config = dict(
    vocab_size=8234,
    tie_embeddings=True,
    dataset='wikipedia_en',
)
MLP neurons of a small language model. Each row is named by its layer, matrix (gate and up: input weights; down: output weights) and neuron, and shows model dimensions 160-319. Each number is 500 + 40 x the weight over its row's rms, rounded and kept within 0 to 999. Numbers have three digits each. A neuron's up and down rows have the sign that makes its largest values positive.
A block is one neuron, or neurons of one layer that tend to fire together. After each block is what it responds to, as a language model described it from the Wikipedia text at the highest values.

L3.gate594:452635528536430513410455489453510508503491546524502493408494472526497460503514481531545492471528515519552493460601519509470486441481516490552500495529447452563536575490511500442540426514507447502489458535581447537417544451453462443519525556553455460489469541482424487515512537464422457450544516476480533495513532466545430483524510456553478464467524492422471523535508553427504541514501494567465506513466545447478490501490475551533468488510520503472450528529432467485476485540505513
L3.up594:429522527518460583599475503431474549556473452509485588531466423511504427457497472535477499417495510478540445497454470490546596592543547484451518488455467527475557530449464595461441556542508479472475526506495563512518546477532566506565507463489395487525392480502555513474438522496505525464545457445493460529514510479526525468508434543531539515505536471469491446515514474504540487444484490447504495538495539438488457469521479541452492585461478540488487528505555562488526509480482528
L3.down594:449539520578504532531519482451474469463471536494501503473516468557477398500562492544484511451474560492532472498489507496528533465491574431543456505496505431485529571481435488460546549579513477375384437496523439509524531461510495483548519523521497536497439460498540505507493559454432495462474464509480462466471493502524539497567469424460509472524451540463554528596584534484504522560455470494521581459523522517481486558500458526498487490574482522481423447531501556523562492582453570
Description: Mid-word subword fragments

L11.gate13:483556578480557500599566480469499500478473508432484554460529473537526481474604491554442439530522529580498523449539480429526512511496514412548517497475571537574513512492474545492466452534508494433489530520589478504471526475440476528508525479484495489564548486517475576436531508469418510472486498489470545477453508506544539513469459570543464459503528520433520503456516509464462499431437534478518448575518559466558555503520474452594512483422444437510461459512513442506447448493507459
L11.up13:546498509470555545552442537505534530569486517541407558495545525523428557495502465524425489481499541534503475562546520553503417501506459447569502559489509517556456484485501438501455482542560458487515588491467458482497536477495507480526484550426593435555458550555449535436558474517480520514501525522559496466502482485448523477466463508487494516460541440519462452455489513468532545481419515539517495476460564544451513459485480565512491583462471540489476455529522518516519464450394519
L11.down13:494453533544577553520499521522440449397459504494452546513507480537516506471488567507520493540492505529561555524498511443555478438462538454555515476566580479507437505549531527492455439516513496532486506501481531566554487544493450444497567535499471495558540462545515489559459501461545507491485518490498478449525469504499495504541430480443447510500459442481502513494472509481482552468480522534557518506544478423547504439515496519456538503498443473455420557548556469465529490470542477
L11.gate249:509504446435542479513506438505505502515512521466495537507526526527450539493505526558469502521457491504494558480575559447499504487454458501610486482458479544443459530500510475490455436529480488406506577494523434479538507519518462513455556523483496407523490492575486549437556524479436513516512455553531520525439492484545439495518454534476510496581483497466527551440478482566525556547465456489488482550485510516509523529547483547551490521518451466526482425520520465508524478503456521
L11.up249:535510549490551471514497441422477532541510484462477572495587525555461537455521498542491439459512472543463484539588488500526437545533443458508453543483550563473466454509451464499512570513461507514539544492557487505491551526505572569498475507522510474438462531559450557445430485444489534432505506477548472490531520531489535486515465467478490462491484456520589415443519440432476488508448520540479411535451558582521494474530514484477489551423499530480535520492529514512492429495493524
L11.down249:523517472520521552523487603534504509496495493579471510575538507509524535530537487469478528443506457524583535472471510497481510479446544536503440559509485453567450549502522522472491412508536467549487529465501540552535487537471478427578571478392526450562541494479563519509533463454492500520536513530509554417550504488525467477532468511566517560544534509453471480533481533514466478456422467503494504503501511460509557452561485562576446468518478521460487423488518500405531516428528470
L11.gate310:534611504453503529517496520468455503543468503462515538539507474518579570538452602574505492499538498505495518474497493524467419473538477524580479477542514467534475514497510466470526391508498486525526485495499504509462484488508502497552585465483493520572508451492563540475530496492514453497496519491515517466486510479565492539527493560539477444549515422461579450533528456489487507565438550498454460480450507518497516459475532396440511552516506552596493503511527465372489499462519490
L11.up310:530553484475462519468511504456511470546542439478493439510508488468413513549501525559544539552478532559527576510494509472437471527565569446495539547493530519447440587512442495533500471433407449407520535552512478487493471438488495458427508531573453446493517499462567506543559465490498526443501452515491408465460486497523560429471569520466441462466527517478425532452458507458473483420479568567529601461505451542479584522442515490582560513583515516492467473494528500517489546481510443
L11.down310:413485567489528494490476496526449529460481582435463436526516449463482454514594352543458520500436498492536521477457474470512516553456385520498480503437558490563525488514501490455515484511476538526487515468519381468530405455517567443501451506491446414532503478538442481552516510496450530430452554501532475434538463512442433494466430493452516515509432465561403469504483483529480514460458527518500457520537527527498474538536549474486494510556550506529486464522496531517524523520473586
L11.gate903:447562552515541528484422540510549469563553500455508498468494508509499435505495535513570443470504453514597487512521475500514429500445532469543548488493497601508466450507466565471535503518479499563531484475528481441497516445529586499490538487536479503517489511492560509482468520551538453494482475530612528516462483558505494484524465489507498527584464544541483523485537564563584542484509465520447469523489533522524489523491551475498586578548458536514433397510510490431525455467458439
L11.up903:460486447459495423493548546487480440521504507534543497498461454518530534505491529458502540474506435511504479540575513500519545453485481482564420519459532557476454507498498519493507540481478483549522520486479506431482478452469574512508462585439554474459478438445481508463535480498564429490532455521499580538440501455507489558580525419448479549540437425493508475487526493498425401531468469474461513412491533490536552439434481496573501560551492574585537495516515503580513544476475478
L11.down903:475529409592440532517541518470543494553531538458513510564543541499460467504570517527484580538528521493526449504485442479584516499484488558484500466375514587464470578587469483480528393521490505478502515523544497549487427487499464482487469470446424466515455489493571592512515479573565524537452578463507542445457501460501514492519554499487480482513537486500519534586492444511491482518513496442490464462482437542462500459486509520526520463460528577537447575479513505482521505490531463
Description: Split verb stems

L4.gate88:469523514500483432527519468516523415557459445483479484482512524463514608505475508525425480538492555498530509624514565445559509491416520509413555541533441493498484554519546480507500482476509532420525503558548529537573505517469503460465471475448440510583474512525521501505482449493467508481553534523450487473509503463526437506503539506439494430494420484594465470423533505517560573476521428451553552424515491502521530533441513471466538543486599556496557564540483516495506430515439471
L4.up88:489475431542517455476512459558491452517485455485510517493493610499508563544528522523479498400502464464448482596567601544555488486413554506487495522515503488457513500475503515502412501525522563470455452552556479451522500503557565498472479493463547514572514466535566487531468516454507500472554511494447467478468495518466508470481524526501438450480563543488431516489466464492546466439561533467494462427478498500480467528509550462452475514522556443423544528527465493524497496489499553
L4.down88:498443524513562536490543454486519476485466498525429506488527452525516568538490448466473559544470555531536520561484456461538532535495484485519505485543543501482498511518512468465464461472509535519527541484520569573523436469408504556530468420426530518510534457564504463571490503467429474441480516533499493490478548447491451476544427471437516519533438497498444549407515525498475522446531449474573445532529517510511506546496530501491518487490523555495498566520488560490485456478511520
L4.gate175:531491487460484487497521497491471498519440440380440528439518525530487555499470546554479456422522495474491466515473590503495511539486528524457517452477475470461497517436485479523539526575487503525489472518515490463510476577531515517519542524453549444505490493447555481533473450483463497561445520495558478556430516454535499552459520495500465491497497511504471524350552534544515503527546494497462508400480543471495454547532491565519544557514522514544496433490544527519396438439494477
L4.up175:442510517517473478519516518562513444512540435554503485488462536481515515502435564490450497551494485473537565556505549481531492459547530426449501538558498483481479496586464504488487426507509452510550476509499433481464516573501521491547478513533522511493482492488513459518417469449522464526445544449472473518511504473457500481528440569493496464522403445451427501515564452510466504449561481543473530541476551426474512464451449516440467488508507507479505456545422526494412556449461449
L4.down175:514461512569424564491482508544544478411501527511514458452466508565559524430463409499468531494540532442558473480518465479481487514569543500516461526439544473487501467470468544515552442504555501552489523456458533414505467495475514495513435519444502466439483506462570497502441472544512459588476446528567507506402585529501464455521470501470533473497495482473471502493457486500513475502487514508459508532449466513504509492536486539550521394476464538460478457485415513486508485472455481
L4.gate445:516474468537544521469506561526525509574534461500401509399513502516474501470423544514569456513514480446482550544432484500453556503480474494503519579414481505487505500386510428466500542477526501509499487503585511409507457498534471507512403555459522439508492515500512448458528459513558527556510505542504451537435511399435433529476464447457531479540420542556468478502490452444531558459541537449494500501488544500518471446498490526591545510564536556558474503469486488513457437508470521
L4.up445:533511506526502515482602529538438573532504538518499588585521517535487498499483534490553511477433493549455579480482514487427442442485577566520491474453477496513477501529493483460512461568538541485443545522545503495521475498534517523491481468521488471448563518538538438515507506513526496433453505468535524510529560465447605453462452528459431511490453509506515501476484527493487489548488518590488526502544563514441455481483429483478581591477506485547508436522522512509527481448531475
L4.down445:485497493531567546387473476450469479573566478470516542509498493468518509505441395506413431486548529433507514539518468445498498513514532508481483525487498518460569482522541530452508501538512486602475489440506456475440550495532552496468412502513538491474531495506488492474526570506443489564571532556509479524517491552496508466492513469490450491528557495405504521507446437500508559491465518538417523466435477492537569555511460453472460541469484456533408588483491481506486504440440510
L4.gate1159:518496495526480497458499543492543493538470488524421479500513485520505500502484633530539541488452479474522531554484530539533562512544514539502493509515467481464535462504447530518553458498529508435474429494482547433558374573455545512460490497451500432507484444456505411534423492499460544585481526508499487492439515452459480528452466496485522488448490556428530471510527545474524470470515534512488511513503455543518489484560443489468419542515528522595529522546515502476473481450452526
L4.up1159:477481517506517428528583544495514487497558472545502499490534488464547493464507501555525519464559401484565503556415552494494527473498517474499514471447482533439506530513500553408542548579511489585508508482560607516504446490453512479534520521527511490475501541438447487517459495498442441518466446514490509518469559510457524568536467507497531418538465465520512490525517568459529502497518472489534538552499551469540529534566479498454544472559447447435530410466536465468533491482501418
L4.down1159:448419514550463453429548574537557480504454467474421507540528443532482466494468515484521504390517471524475541532476464492495551528511556454517489516537548458438567507482541463467497474508542496547464545486438502524466540506469449534417455481448491435502420472416510490531482497467489573554556498513491449515458503528531477509498523536508500447443506541530467495468547553497437465574525446595487486513556521434516584519468526528406507545490513485482519491578544457513486531542493485
Description: Before titles and quotes

L3.gate719:496526442504531505437525433489512499538525494423454525538542522538446467558567501566517456479541462516492509494496552518458480491411547515467461426470539407551474456519452532515432503504469494531465516494494491417494527508467540534536514501513519460469498474501512545455519522495518454399462455464516537487465532517553499448504491451524468452454471509465489506511501485479494505433442498458442485544455477527500563486464427447547475481508458389554447521480461507473481438472479522
L3.up719:536515518481478558468504482546510564529483540501487435525462448482502521447413563452431494517481541515489497495456468461525506498469464587476586529530493490454518548475489506518570510437485448478491372525533467453523521471491479530517395546543519526562527511499512475484574404497486591499502589483501428496466516536556503517523468412482446558494506536473560480515488571514500492599528521527510409511473534511531507511481550526496524460502509527571503596470484540528497451457432602
L3.down719:491546438596501486561519470446440483474526476405440504520535503554446550573518505469528511467556519514427499559541495522488529473520473498430437470563492471536566439571437451445387470526437434544517515503549481473467460499507519492486541506491509445442512446486579578441492510495481465494531459486459492479535511442494540473480444497556515487525489530433478506524438453467490515496451560466445532508507528498480499500483513499584466548521491433481442464525508463474507500455494463
Description: Place-name completions

L3.gate953:562453459478512564515466520485559505531539426532520500495492504535545485439520585530508464479478487437518496451490610510456558514444497530466524567510589463471487509557456475482469444482586468511510517422536496513526488514542487524512518515525579494551589447541489497435552495518540536406538463446621479476515565508490476496488553466531557451554523464494458540577567544475488474482452504459554533430529456490516449456539478518528505500505548457506463497498433483455532534488570495
L3.up953:615578510464497533509524514518504440514458540547498559556534501529426467482416483502492468501425477458445521471627463576455504507526522451430440459475481536522479550478527546533524488418472508469475497499519494489484502486500510504550601412523488495571487477544484478470497463513482438505436542538523524536490517498500574536571503487531454472427504497575624519474501526528400538492509462485526506474483521511499480569460561407444515554510503501559480460457521523446490512451488524
L3.down953:527468555506574543487565478561448532520484460457478524433548533491498552476534513550488548513449504477439573463487465498504528491442489496518481463549489450456450527444485559527490515467521490435511497483493492506529559470559598488476589549542538407499539420512511459439556453442518456479567472579592490379396481533531520515506523567415499509435479520493462425473479570552469497514491435522512468483527475535493592527514468558553490447582470521485533538482537522477536492488458546
Description: Predicate continuations after "it was"

L4.gate18:554423502416504499434460545487496433581426482475548474408554442508436560495490491521442508539490482491449533431502475501459518545444478472398514472500468523424487506447554480466498443489568471434430538492568540533560506493528481487432600497463481404468550480520476481544550516535534483526427536489528529494456531494474497416486438521477412457512540576510473493556483461445446485466459525453515421509493517459469559505525449470517488500513524518541540484496525505432485476495488620
L4.up18:488494510488460496536437481536503488494535496550479416501484453515500504477495518490506573505530467490509525477556441522551578459499562522537434486514465529491485514568516481455491444541496482555511474489522465511519477499448596483508525479528531537500517511494510553476487482476532426597488519530502468400494510470552542504501510521476464451463530455549469491421482529504521399546451481473438472437547475537472472470513549592458559569469499506389451540533459497517560521507483512
L4.down18:490544479522472476462500537482538501556520524460454434528395453477480453511438546533489539449526578482498465497536547507484506502449524432587465564517501474521455476533474482558480497495445484583526405545515466443362492536529469481512502570507463567498467553531522456464464462489418481495517565476513486472517516597490521527513474517587563490485554532467504539525553464577548440536500451551450519516519422524481520466533543542517475478497525533509505534491464496514478541501487495
L4.gate638:496564552518571559527541515504554456417437545476496556447496500469444548471524495480513454509540476502503493442571459453489477540450549512421494466530471603525474448509556533514507444449538490504489602503466550526508501464496536541506517490475467489491563501432514470550461541524461507505530488429524520450464583539510509448501562508494453498508501530497547485497500492482469487457471509482553439430530483472526490487462467421412529567439509501517534520532546481545507538492497439
L4.up638:506510439503547541520475556530491488507530519564483507499466432440487524489456502532496536525464489519452528557493569497464523578503492437542526489503542520431506497486450494474507511501504520454467513550561516551445461539440525491535426494436506435579501494443427575448479525519463503535486479462594546510524522521568525512523439449481515558472507495509550506449453528472496493534455531539483489499509483466453574517551504518587478462423476516587467483547545511486460497458515515
L4.down638:523478565434535513514497530480482539506497537498509535468465552485526502528535435544481438555492489513524451435463447522518469528529507589519532480510494450499541535493585530510520502526547467455491470453571518536462455535545552501509589540542520541415529511458585510500478462501552475543524519485552464468529421526472459534531565529532509505500559521515420507571527473423483477483435440498448518609470552506546394498580533509498520461511500466511470615490466437513533424562496503
L4.gate734:540549525490534529562529440481461515528449441499511485507504459527481468582435537567524513524468477475447472523501522465546551489528492419495529533535496588522525518516544543481531511515549546495552547467470462461453483488461547549469464412487565545486492513514552492547498472492502459456524484507514496467408461397516512466464422595529510429530565540526624535484545523455483484487560555446578489476467499436482525517460432579460482511518568523445531536479569509440450496500488455
L4.up734:509535442445463538502590526484513581553530496595517580503466496468492479456429392483511508447533536505455407522482539448423566517491471557528516489439509515484521481488528546498468489468491553449503450545492544471515588480461508499466492524493468483536517558517541473542484518487474472517458509526549487487472516540516537401528472457543475542535540491511527475480444519504537442446473568486479532528503507404471533511456461557478545510522514557480488504504498543498442498571494481
L4.down734:530647461493547542497555400468489480507499507510448488529468524476491455532504511497530559501493542511465558498447532447545506521484525484556480553468553488511444477512469465504472544589430475513470507464518435480490524525465560455494570437614531468486509541522531493454567417507551443458419500467528447394571512503503525518543539481544504471462526537490450499545546531462517499477518479475513510536451415479544496488472452535502450443461482477449503494486480530511558528473532554
L4.gate1189:580500488536519518581511501481486439461497469541458529473505551548509507507498571541453442548460505455567526525538491523465488528511496445482559491441523493542497504425504509491506469509465507537476484428556482490530479435549528495491479438518487495538555482485488489491436491532513469521438507415499425537535528522570480528543535505487545478446491501528506537470553458477519468480515501426503501543484563482541532478624534471477557474509478517469492578514513499497431539530524518
L4.up1189:514495440527399518530473473472459487537501469479511515508509538546542486462554543525489499519489521522479460487491487508461415570431516434471506474523438587504476507509487537529559513520539456456506524520416509470498539482458549545491450491540485547510490466495461488453549510539520371507455540482555431604485541519461494547457567465433523514443542483530528485535494501575559458476465506430527555506462490413496550497523417590515440493537547535546536496475504501529439525437483461
L4.down1189:603467490528452470532575440478528561485484540474510487472467454526553529480535515503566486543573473587479494462502502508448447509499519406466469461441588407520476591471573524548483523462556422502559510494470412508429548502504471462494553515503456560499513522474553516466486460451466488493428524547487433524434469515486533497550458454422506490560484520517457513476494491519469480457455539459437521455539530494526523438462435442418508423497471444433535523455549476530465496524558504
Description: Copula after subject

L4.gate599:484514452493557528505468580519468448483547487531506545399551440499482575509439563539521394475514464539563566530510466416524427542526490546466555481489467521482431530478488487458480451462514517506526499568537497479523557441485464526406527530480517436433465486474423533501545497509505510560552456520490547523445592482491495471565497493479494454593505518492519444499535483511452477535446461496510505533444526476504527487490545556576588477490441453476517519513475489429498481461544451
L4.up599:540464476550545521528487532540413508474532595475496499536560515531511457527484525496511504534499487463561524465533451448495479571447486460489492463558517513524377537464477474508544550549516448569582522496485446498476516563535518542473546560433473478496548424499515507443445565485450478566523459545455513479457559494495579498504419452439480458495476505510488485426454559528501507508541519532536480516441507500585457492480543462484447540529522431501446474501503489467479476502545523
L4.down599:449464443570482477468587533495532496516573510550520498536541486485520553419480513466546492444516532510459491539557454521524404428491529494546539579433468485506508597477460536511480482464548434448520556473554465502454474492474506525527505538479516443539491525477487471530543485520538543473477565500507613482542521505543528446485484521483441501529525516548509555494518495424475515448457474449452465497454505492563544515411506528521545489437514538513550524493552462528470525527424450
L4.gate600:538531517519495541559485560475491479498567562541459540458498544499437562485439536523536417528552491515562487485510504487547464562476520520492420488517484538502446505487467459467434437434492421493515513508516415492461521466467479566399482484475504473422477438459464538499510498563551510561453512491541477521474562454500427425572502488449418494558542445448478482515501459471494502531392488472486496537523534554478582464515540548501578493516442518496445562470498436480526488431492472
L4.up600:464500523484549554505474482484488532536558437505538461494463551389559508523531430479539536499471524539488463542523469479523534455491415564497483506501504514478473507504509523504522483446499515486565498469533621538554439503518452478469525457486511484461530431491504502509482440461506463486495459489437559405443480520487554539529451470469559534564511517591479510437520549541505533516536470594497523531502501484575474502447471419407468428465524501559497462482491576482460432504528497
L4.down600:465448478519463446525530523533567540502540523526447506511518510477522551490489446520500482487499516464480481447576533554412476474448537500569533521428512516610530482531469542441475461433490486510534540514554447508421499522515543530470527478496580418503430505485438542581489451553503449518505524470532468575562560523545471432470448536493462482522561421486515509461460492452392500495430495414461505522537506533535512488466493536500547502505498507493475527396532470473506584434491459
L4.gate700:506536490479433511506519548492527503461524525462486535511504525472456524504447451534503541493560455490472482502551610444468461557462493472562484445475463496536565479522499511475428450556459480468584551533521470498502492555473522454473540387520484455397559507518479479494429535503513507580505491528459448430468574555505422492498557464436500466574504527503561466538405492543505509522441518485465521527549513473565540470533564539566451555630531491535526538464494554450485483457548485
L4.up700:491480473533513474500493479542516475409455525442522493444419489517561487474413434503465527501513518485565442497520474536516532413535506418534462436429491483508515464525517501537523423493535429486469528481449397483437521510510497436479520509488487481419432469516516479484463421618588434505496590503486506487500527517519469373536467500499563518538428469552542470520472478497463447485454475486499501508519493496585495547509562503475486583509438514438437491513453609508474477510525534
L4.down700:459546510456472513545486477529552505549515489487509503431486482462492520526494561513501446492539484553484494515504525556456503536565504480499468492509494368508492533517426512528503444480519538415473446459485520512515539471582544494507514561529506519465472485560584418462583475500492502533448490413462490448519504498479580521471569492567456445427512453538414522522544516565523476428582499479546441461571481541562571512463504459497533480518420552535462486442475497511516570427461521
L4.gate872:497538475530456485509413479452481502563504541508471530499494502416455567450518472492529434514539498488471541481495544486570491491506523417528462504449486489467452522530459481453529427439499396496461537474526497536467471499496512562491517508476524497447502442491448491493508494489501467515471438521487503487510518446522504432559480500398571485606445474479496492511391496516466529505464470567494455483533508536587526489477484554483521502538467475565460523480481494465543517468514443
L4.up872:522583418505473566479433535480467438512480527487574560520524481492453509450460489506575440533520429499593571519499453444580479515544483471520496455479471509553465517487463532421519500483522445488508561461471511510514496459442481554439470506495500464431429484462478510534517521518566513559454496482478523489463553510525509455527538427460555499559485501447457475484486560507512499498477548530514557502500523516478525498598543526477590533545432508451491525502445501446486527451511487
L4.down872:498463525512445498535533490527526471550500494510480537552561510511466541435492477509509437507528485540460531544543514489520413496517544480536485525406563522543496502595473525490506417480464456473491526527501436451417436496509557470500491501472509447468520522534477443487517553570494470482465552431443507536522540532513499416510524526466428516529521427436552504525553527518402452505498497457488511525548530518524632474483517497482499550440443539524517430492544466481499562440416475
Description: Verb stem completions

L11.gate196:525482487549500446505572471508474521521494497502515455480477563529534560491531519611551517497485523485468587430417563500570552483476467455527451502536474439425489476527530481492498479470539561519512418596449564460465478449499483543447562492517451516514583506557578459536436518511401456531447543475507503456509456509434542498557500527459489468473535539531468396498526419519526533542431514478522524555500504526445474528469555470511471485467502458537489479469482452524488465487444470
L11.up196:432513431506470496533485486453496523470439539452505491489449464465554485501582503463508546601468537417505505569534494478580535488507471445478532450489461489526491552571501407545522409491457557494515553538458531510566435475524493477477552507482466476577524442521517493534526523486515529508442507439431452537516466572502505419501528469504498499500497510436480534520476556572501471555550560525445535500480485458554496554509473512538520491446513511466483458495513525517505524572535528
L11.down196:471420524441481492521529526447525474515455495428446507494535523504479509512450542590521436499568487539514483405492586507528509470558557498553456401544492441514526440512498484529466563483520495441519530458493454512430460485559540495549528464498473467497488440456498520455493506523545501536497491531591413490503515416514498535504420518550433515563514486481500416492499494538500432516481454504529471546495517561542470471485536505500510458488438524541512546507510545519548510520472420
L11.gate339:525478541570480477552417538518503489508458517446502489460485578470495523516449473474444491500458529481464493519464595425568532503426493481461483476450494523463515503603502437469461492494422477465540468478487515471566484523455496425471523530439499397503494520487612548449514455446541485473556523495506585469455465504522461493526456579496506549470516500473472496414500455471575551482507617518491515525456500462510433450482581457503517496525512549487471478504519489514486567481476507
L11.up339:451532580529534514453444463489468526577480487443507507468472550500452537554477451488440464471578476510473516515496482583437512435497512527528526477518550446505481505508454466529535452491526497482495481521496481507514488553501481520453503522487544435492479534549518611509497548494437463459434495594485423451435488528542474560470431439529535497456460574473516574401530467435472551466525541519489542548465487449491543503460504580569520552498491463501568496441590468485504480471470516
L11.down339:553466470467488488473468505472476522443449538501471525520520463507475520443515474525472570530534449520526545431502545467457461545468517565506507477547473473479451506509504462484536457545506545511532513529505483552483476481477470483468549465471459535426482425470534497519531496545474526513474486583569504504489490468560436509562482474502562427509533463487504502520450491433461543515518521476490500592479441523489445481571526595530522536528534452512448464509478524522475545532522489
L11.gate447:449540547583516507573516561496499565533420454524480473439452527506475479443468482572442496499520520501556520565529529557462420473522465560517487502478498480451514489526434511425529441538560562452469421524467492480575453525543507478472436538471479555489433518493537525492518479477509465526507542505536523571453500448508460497547518495459594517407514482541508504546534485474457548513498559476528498488439495492434529502493487533492474473521488486490586537511486487526466456472519538
L11.up447:528553546532563523522492530540487524481531425484508542479434493512495438423474484422574506425538472486498461479507506517518506529528532494470442541549507548451547438468442518543491447547485529429435490459496471490461490577508523541490481491470513462489476470487523498500526463566517571562539546420474559554497512483534501479510500506499526534495526436610564534528548523534481515517527494566455493548450469525480443499469506507529492536516518499543488459513499542440534463520497510
L11.down447:558528454493476436484546502495501538575436531500401423504527484411514496499466435523478529559477494510532573454500514476449455492510520472538538503451387485505483523502568479521536480564440530476486482471626517536470453498464489496508569520478535469494495512521459549497479432484523402454553513488468453595459432511493457543500477494480504566562498514560450458461524534473505548477498491398543458449473515522543518552450498493464541473451560479491491459515551507471471513431504517
L11.gate541:483456491463448478511518515498490547487467470498542440523536492475619536434553517475418494473484440470530419576408517493471471426472511459510464536517569474468501470529418492514517492508509461518429473503536531502517467458541519518413494497471475518594503536467491505495536454427485513474551484533532497470525476480568465513530570475426510500435485462553477477425572501463503534521477521502480498478473490486543495492532449479502543456512540533534493448523587460530502429432497512
L11.up541:539511550454539499520524489576482434518503491506491503355468569435498464454487489478468559485459542451469529493500559543514505546526520521487516467461452579449493520437487509485536463497429525444511428461529470445502459466518507506416562485490474470493474507486515562484426496453548441495491535463535472476490444481499514558465540492465529508468475451545499537479460519549494502438462470463452520418522499447460536463511470495511484571511568529503536471528467479527501532522458467
L11.down541:479479454489474511503500532556543482534514516504534486497529421477542535510449479474501490521429536527553573464398451490476457528532461461473583513550507493527488435510468536528561534566478528515474493488482509458471419579462501416501534505482530497548487498485387501519469511503489453517492535535525599566591435492487568436475528485464571497615530539544501491572433495532517488479455448470452446547510500536443496513594395470427472501472527543511554529448498466451515461463514468
Description: Predicting media-type noun